config = dict(
    num_attention_heads=7,
    vocab_size=2542,
    hidden_act='squared_relu',
    extras=['capped logits'],
    init_std_down=0.0,
    schedule='wsd',
    batch_tokens=131072,
    train_tokens=620500000,
    dataset='wikipedia_en',
)
MLP neurons of a small language model. Each row is named by its layer, matrix (up: input weights) and neuron, and shows model dimensions 192-319. Each number is 128 + 24 x the weight over its row's rms, rounded and kept within 0 to 255.
After each neuron's rows, "fires on" lists the tokens most often at its 100 highest values on Wikipedia text that the model never trained on. A number after a token or word is its count.

L3.up42 [108  97 124 131 146 156 158 133 142 135 106 136 152 121 122 127 208  94 172 160 127 139 158 115 111 140  81  99 138 107 127 162 124 149 185 124 135 137 131 185  95 159 180 156 135  97 153 140 153 145 115 145 112 142 119 134 143 117 149  91  89 109 102 107 124  96 116 109 158 143 127 120  91  94  80 156 106 131 168 113 130 111 104 106 176 136 102  97 163 111 111 111 103 125  74 118  96 134 103 115  92 157 148 129 179 143 124 129 150 143 104 137 116 147 120 152 165 129 101 114  94 131 100 134 129 141 149 117]
fires on: "R" 18, "r" 11, "L" 11, "l" 7, "y" 5, "off" 5

L3.up313 [128 137 134 152 141  98 179 101 136 144 100 112 129 140 100 133 139 156 123 130 149 106 131 140 156 149  80 119  91 117 103 120 154 129 138 175 108 134 139 147 136 161 108  90 139 151 148 108  85 204 146 144 116 141 132 117 148 113 160 114 144 151 128 129  96 135 114 156 163 124 116 135  96 156 123 107 151 152 111 134 144  77 136 132 107 174 100  72  95 117  86 144 152 147 137 139 138 144 151 127 115 162 159 111 106 128 147  93  97 134 189 137 132 106 149 103  96 163  90 101 142 122 154  98 109 117 175 132]
fires on: "as" 12, "em" 11, "ay" 10, " Ed" 9, "ad" 8

L3.up1217 [126 110  99 135 162 145 104 162 145 129  79 150 168  96  99 138  95 133 157  89 149 105 109 151 130 163 114 111 144 138 139 137 136 156  95 116 158 153 136 110 114 128 135 133  91 113 112 116 135 106 120 112  97 158 150 145 115 123 175 124 100  77 108 151 188 128 116 104 127 186 135  82 106 117 133 127 150 120 112 163 126 107  84 148  95 141  97 147 137 129 179 132 139 161 137 118 141 116 104 116 135 153 121 102 106 137 183 186 138 130 155 146 132 202 111 131 149 102 141  79 148 138 135  91 127 129 124 144]
fires on: "ard" 24, "est" 14, "er" 12, "ert" 8, "rit" 8

L3.up1561 [109 132 122 139 147 158 125 140 105 131 109 106  98 155 147 160 106 143 170 118 111 160 138 123 121 151 117 128 122 116 146 112 135 159  71  89 126 148 104  69 111 127 151 139 107 104 149 116  85 141 153 144  94 143 131 128 155 117  99 129 133 124  87 114 215 111 148 137  96 105 123 137 133 122 154 126 168 103  90 119 119 112 125 115 138 155  98 121 139 106 169 128 179 147 173 131 137 108  99 106 124 147 168  99  83 123 164 155 170 156 185  89 178 175 125 101  93 132 173 107 142 152 148 130 125 143 109 115]
fires on: "che" 19, "he" 17, "er" 6, "ing" 6, " Christ" 5, "ard" 5

L3.up1104 [147  92 103 121 157 118  88 130 125 140 105 138  92  99  98  94 126 148 112  87 145 117 106 166 155 105 159 142 116 125 108 110 154 141 117 141 126 155 143  87 155 111  90 136 127 108  67 129 119 169 160 131 124 120 108 160  99 126 138 106 119 125 141 169 120 118 135 153  89 157 106 158 115 105  89 122 190 186 130 124 103 133 210 112 100  80 102  87 140 120 157 178 107 126 107 124 134 120  95 145 158 133 160 140 119 103 145  89 154  83 113 126 145 167 108 150 181 144  63 120 158 113 164 149 126 121 136 144]
fires on: ":" 33, "ol" 15, "s:" 9, "otes" 7, " with" 5, "st" 4

L3.up1391 [124 113 108 144 115 134  98 108 142 121 143  96 147 124 176 160 119 164 152 109 110 143 158 135 115 147 119  97 145 102  77 158 158 104 124 156  77 122 135 155 101 101 139 138 115 129 118 146 126 135 100 139 120 142 149 125 132 124 146 139 105 132 158 110 152 199 137 163 114 127 156 129 126 112 139 154 145 100 125 156 164 181 146  95 157  94 145 107  82 104 186 137  98 141 139 150 127 137 124 149 142 140 127 157 100 148 158 147 178 149 135 107 119 174 157 154 183  89 132 107  75 123  92 155 145 128 136 123]
fires on: "," 45, "s," 12, "er," 10, "e," 8, "y," 5, "ed," 4

L3.up602 [127 133 163 117 136  89  99 150 109 163 106 158 151 153 158  96 209 130 105 175  84 127 149 171 119 139 115 159 128 149 117 119 136 107 100 111 130 117 130 139 162 129 119 157  87 115 111 161 125 144  82 129 124  97 111 125  86 127 105 111 115  87 138 113 130 155 124 127 178 115 102 156 107  77 131 101 104 114 134 128 156 123 114 125 119 136 118 126  97 100 130 128 108 126 132 102 120 137 125 141 177 123 112  80 118 100 105 125 138  75  93 100 158 120 178 139 158 131 140 114  91 174 124 141 132 167 132 159]
fires on: "ir" 26, "ab" 8, "it" 6, "at" 6, "ord" 5, "a" 5

L3.up1780 [124 135 104 141 166 154 166 118 103 113 179 114 129  91  77 101 145 125 127 118 117 127 113 139 104 160 136 155 175 158 111 149 165 172 117 116 125 100 166 169  92  99 151  87 118 135 138 118 119 138 158 145  88 129 131 141 105 103 113 119 129 155 119 121 139 178 126 150 131  81  88 161 141 112  95 129 172  76 149 112 117 118 114 124 142 141 144 196 139 130  78 148 126 142 138 148 172 120 141  92 158 127 179 131 174  95 151  99 141 156 121 142 138 148 143 128 125 107 103 137 129 145 130 110 143 127 132 125]
fires on: "et" 15, "ent" 14, "f" 11, "ab" 6, "it" 5

L3.up1139 [117 102 156 144 153 162 135 155 129 149 144 108  99  94 128 142 119 104 167 147 119 135 127 129 115 115 117 119  82 137 159 137  91 156 113 120 111 103  83 112 109 120 156 112 166 152 154 118 149 190 127 109 169 130 145 128  88  82 136 134 129 110 124 114 141 101 157 134 147 122 108 132 128 109 129 140 145 164 150 123 138 118 111 155 108 115  97 145 156 139  84 143 139 122 123 131 132 132 150 120 130 135 178 102 134 162 120 100 185 170 110 127 122 105 143 175 118 122 127 125 138 134 107 108 124 127 145 113]
fires on: "v" 21, "it" 11, "p" 9, "per" 8, "et" 8

L3.up597 [132 127 144 136 164 152 188 173  75 104 124 146 126 111 134 120  97  53 141 154 135 129 150 112 128 102 141 150  92 128 116 131 140  93 122 106 172 113  74  82 107  97 116 104 149 146 126 166 130 158 156 119 129 121 119 134 129 165 118 149 133  75 124 113 142 116 178 104 106 135 126 114 118 134 142 110 114  98 157 118 143 149 169  76 135  58 148 109 130 135 102 137 147 107 111 146 173 134 145 150 130 172 134 108 144 106 144 104 135 169 146 150 110 147 146 114  95 150 147 108 186 116 121 122 141 116 147 144]
fires on: "k" 11, "n" 10, "ig" 10, "im" 7, "ic" 7, "ent" 6

L3.up1461 [ 68 110 163 109 142 102 184 159 176 122 126 128 104 131 151 155 162 102 143 133 116 104  97 146 109 131 129 103 146 127 131 116 160 154 106 119 117 163  92  83 122  94 115 107 151 117 118 126 101 120 131  88  74  96 127 125 141 116 108 140 133 183 144 143 145 122 120 137  91 122 144 114 113 113 160 114  95 100 121 110 103 181 118  85 170 130 125 105 112 134 153 121 145  96 119 103 183 136 121  92 126 159 117 136 141 103 126 184 120 126 197 141 133 157 121 164 120 125 153 145 132 145 141 133 125 101 167 142]
fires on: "it" 15, "the" 9, "ic" 8, "ab" 7, "al" 7, "im" 7

L3.up1464 [163 116 119 148 136 125 109 105  74 140 158 151 107 110 134  98 139 155  95 102 139 138 126 108  84 149 127 115 130 177 112 113 137 157 129 123 148 148 124 130 165 159 113 139  89 122 127 148 122 160 125 120 136  86 121 134  89 111 119 110 127 143 141 132 140  94 160 126 145 130 141 139 165 139 129 121 116 102 155 140 108 129 145 118 145 119  94  70 133 114 140 112 127 114 113 172 113 119  90 100 147 110 141 112  93 137 175 140 110 124 161 152 194 141 105  78 106 137 151 107 153  96 151 128  95 110  97 108]
fires on: ";" 15, ":" 13, " Center" 7, "el" 7, "s:" 4, "ance" 4

L3.up592 [177 174 156 116 131 131 131 151 110 147 120 170 141 162 117  99 139 127 132 111 132 163 155  96 141 159  94 113 121 113 146 166 130 136 142 119 169 116 149 130 123 136 214 107 128 144 150 115 135 149 140 122 129 121  96 105 124 142  84 114 125 173 204 157 165 123 117  90 103 140 110 122 117 120 168 100 123 104 158 111 162 148 125  88 132 103 129  97 114 105 143 156 150 132 139  93 118 139  63  99 108  70 126 115 121 148 126 121 156 112 154 114 155 112 166 126 153 121 116  84 143 139  98 103 160 169 132 133]
fires on: " in" 23, " on" 7, " at" 7, "2" 5, " 18" 4, " (born" 4

L3.up1159 [123 111 142 133 154 124 101 104 155 132 114  92 133 142 184 147 136 101 122 135 174 116 120  99 118 146 127 137 123 169 109 142  93 100 108 130 148 111 163  93 138  99 154 105 147 121 108 118 111 162 102 128 138 138 123 165 136 141 127  98  88 142 109 161 108 141 109 150 126 132 128  84  97  83 135 151 173 122 138 102 117  98 115  94 135 132 107 144  91 153 147 107 121  79 123 170 145 140 136 121 130 116 142 155  99 150 157 134 127 112 125 164 132 124 134 128 131  91 144 131 151 154 128 142 149 109 116 120]
fires on: "c" 27, "a" 17, "l" 7, "ro" 7, "ov" 6, "ce" 6

L3.up1602 [141 106  93 151 135 109 147 147  95 140  84 160 134 107 148 110  90 195  81  97 131 110 116 176 146 141 120 107 159 103 125 146 126 153 157 107 122 109 120  99 107 155 119 134 161  66 140  94 110 144 112  91 113 173 116 148 130 115 142 113 135 129 160 133 145 145 133 126  62 116 141 153 133 140 127 159 121 124 120 120 110 167 151  74 128 149 145 156  49 122 106 118 113  94 161 127 137 151 139 136 124 123  98 140 126 110 120 108 150 127 125 146 102  76 178 133  95 126 141 133 173 124  88 114 179 143 138 145]
fires on: "ar" 17, "ial" 16, "ic" 8, "b" 6, "an" 5

L3.up1257 [143 135 109 111 139 129 108  97 128 153 125 168 112 123 149 184 105 161 122 127 127 137 112 157 155 145 116 143 132  86  66 172 146 118 155 150 132  97 141 129 106 112 157 109 135  87 136 156 104 100 121 124 124 137 119 129  97  72 141 122 141 118 159 126 116 149 115 169 128  80 136 118 153 104 107 135 121 118 108 162 127 160 144 136 171 115 124 121 125 152 133 152 146 178 113 146 114  81 110 123 135 153 147 106  98 130 146 136 121 120 112 119 159 147 112 131 168 103 133  88 111 170 156 193 175 171 181 142]
fires on: "," 29, "s," 11, "e," 10, "er," 8, ")," 7, "\"," 5

L3.up767 [162 104 140 149 150 151  97 129 207 143 121 103 132 136 129 111 114 125 101 142 151 101 111 127 149 124 116 139 137 128 130  96 125 124 131 131 144 183 123 122 138 121 153  97 125 112  93 152  90  94 144 124  99 119 158 105 156 143 130 133 103 118 147 162 124 140  96 117 105 122 155 127 140 112  98 114 181 137 153 128  95 138 165 130 126 133 116  81  94 151 105  97 147 139 174 109  69 134  95 135  87 145 117 114 103 139 152 161 129 113 122  92 143 118 111 123 166 137  90 153 123 127 182  76 154 156 140 118]
fires on: "l" 16, " and" 13, ";" 7, " &" 7, "as" 6, "is" 5

L3.up726 [135  71 118 119 132 156 107  67 143 114 149 150 113 155 117 121 113 141 129 113 129 102 140 127 129 169 166 125 131 142 109 149 151  94 156 103 143 155 119 119 157 128 158 109 131 132  97 145 122 127 139 112 111 129 121 131 137 117 122 146 102 128 150 172 171 131 156 129 129 150 156 140 117 139 109 130  88 126 165 128 134 121 139 166 123 160 119 168  99 104 127 109 112 133 166 162 140 147 106 150 142 125 156 161  89 138 144  92  96 137  96 126 132 114 146  85 179 174  76 124 162 115 129 133 148 123 158 132]
fires on: "l" 19, ";" 15, "ze" 8, "_" 7, "Z" 6, "ict" 6

L3.up1759 [144 143 131 161  96  62 117 173 107 152 107 135 130 141 110 122  79  88  97  77 160 142 122  75 107 116  76 123  64 126 115 116 121 146 131 104  98 119 124 101 133 150 106 165 122  93  96 114 133 169 133 136 118 127  96 154 132 118 137 140 105 150 126 149 144 139 107 125 151 123 118 145  92 121 192 176 140 161 158 127 145 130 160 142 137  95 121 128  97 143 124  82 134 155 142 108 149 121 100 136 145 110 110 180 132 114 114 170 129 147 123 144 143 115  87 119 130 142 114 146 141 124 136 147 125 155  83 140]
fires on: "ed" 21, "ing" 8, "ak" 6, "ated" 6, "ay" 5, "osed" 5

L3.up1658 [117 128 128 134 141 116 125 144 143 133 107 132 137 102 164  94 118 122  74 152 131 103 101  94 131  99 155 121 126 122 162 117 127 131 136 167 117 176  85  93 155  97 120 111 110  99 111 112 117 132 177 130 146 127 144 114 177 118 168  78 173 155  92 134 129 130 154 135 111 112 105 160 125 120 115 148 126 200 134 105 147 183 121 128 137 182  96 139 105  85 112 125 132 101  81 131 146 124 141 154 124 121 156 161 139 147 172  85 125 103 103 129  91 135 127 137 107 132 117 108 135 146 113 175 134 153 124 122]
fires on: ":" 40, "al" 10, "ar" 7, " |" 6, "ic" 6, " c" 4

L3.up1179 [120 127 154  92 133 116 115 128 111 148 108 135 136 168 135 118 128 141 146 165  99 148 118  97 106 115 138 123 159  95 136 118  94 129 146 147 107 152 158 142 129 124 104 139 103  78 138 128 170 133 146  92 135 116 107 126  95 108 111 129 119 104 173 106 136 121 115 124 104 123 147 154  93 123 140 110 135 131 138 147 127 158 101 162 127 123 138 141 140 112 131 163 134 167  88 157 103 128 127 134 121 108 114 160 105 142 167 144 131 109 122 171 117  91 126 121 180 129  92 143 118 125 130 107 114  96  53 124]
fires on: "-" 27, "o" 8, "e" 6, "ound" 5, "um" 5

L3.up806 [143  48 132 133 125 132 123 127 107 104 119 161 134 119 119 129 129 180 138 125 129 134 114 175 142 123 117 165 117 114 120 172 153 129 150 130 133  96  95 153 138  90 181 128 111 129 109  95  96  98 139 124 138 117 148 127 130 141 145 143 123  83 162 107 136 139 168 141 168 133 124 131  90  89 111 152 137 150 143 124 157 133 150 140 140 102 148 101 175 169 120 108  59 140 148 116  77 132 116 115  97 189 118 120 116 146 107  93 120 114  97 110 151 128 135 119 139 127 100  81 141 123 147 118 101 130 146 130]
fires on: " |" 44, "ort" 8, "R" 5, "amp" 5, " Center" 4, "L" 4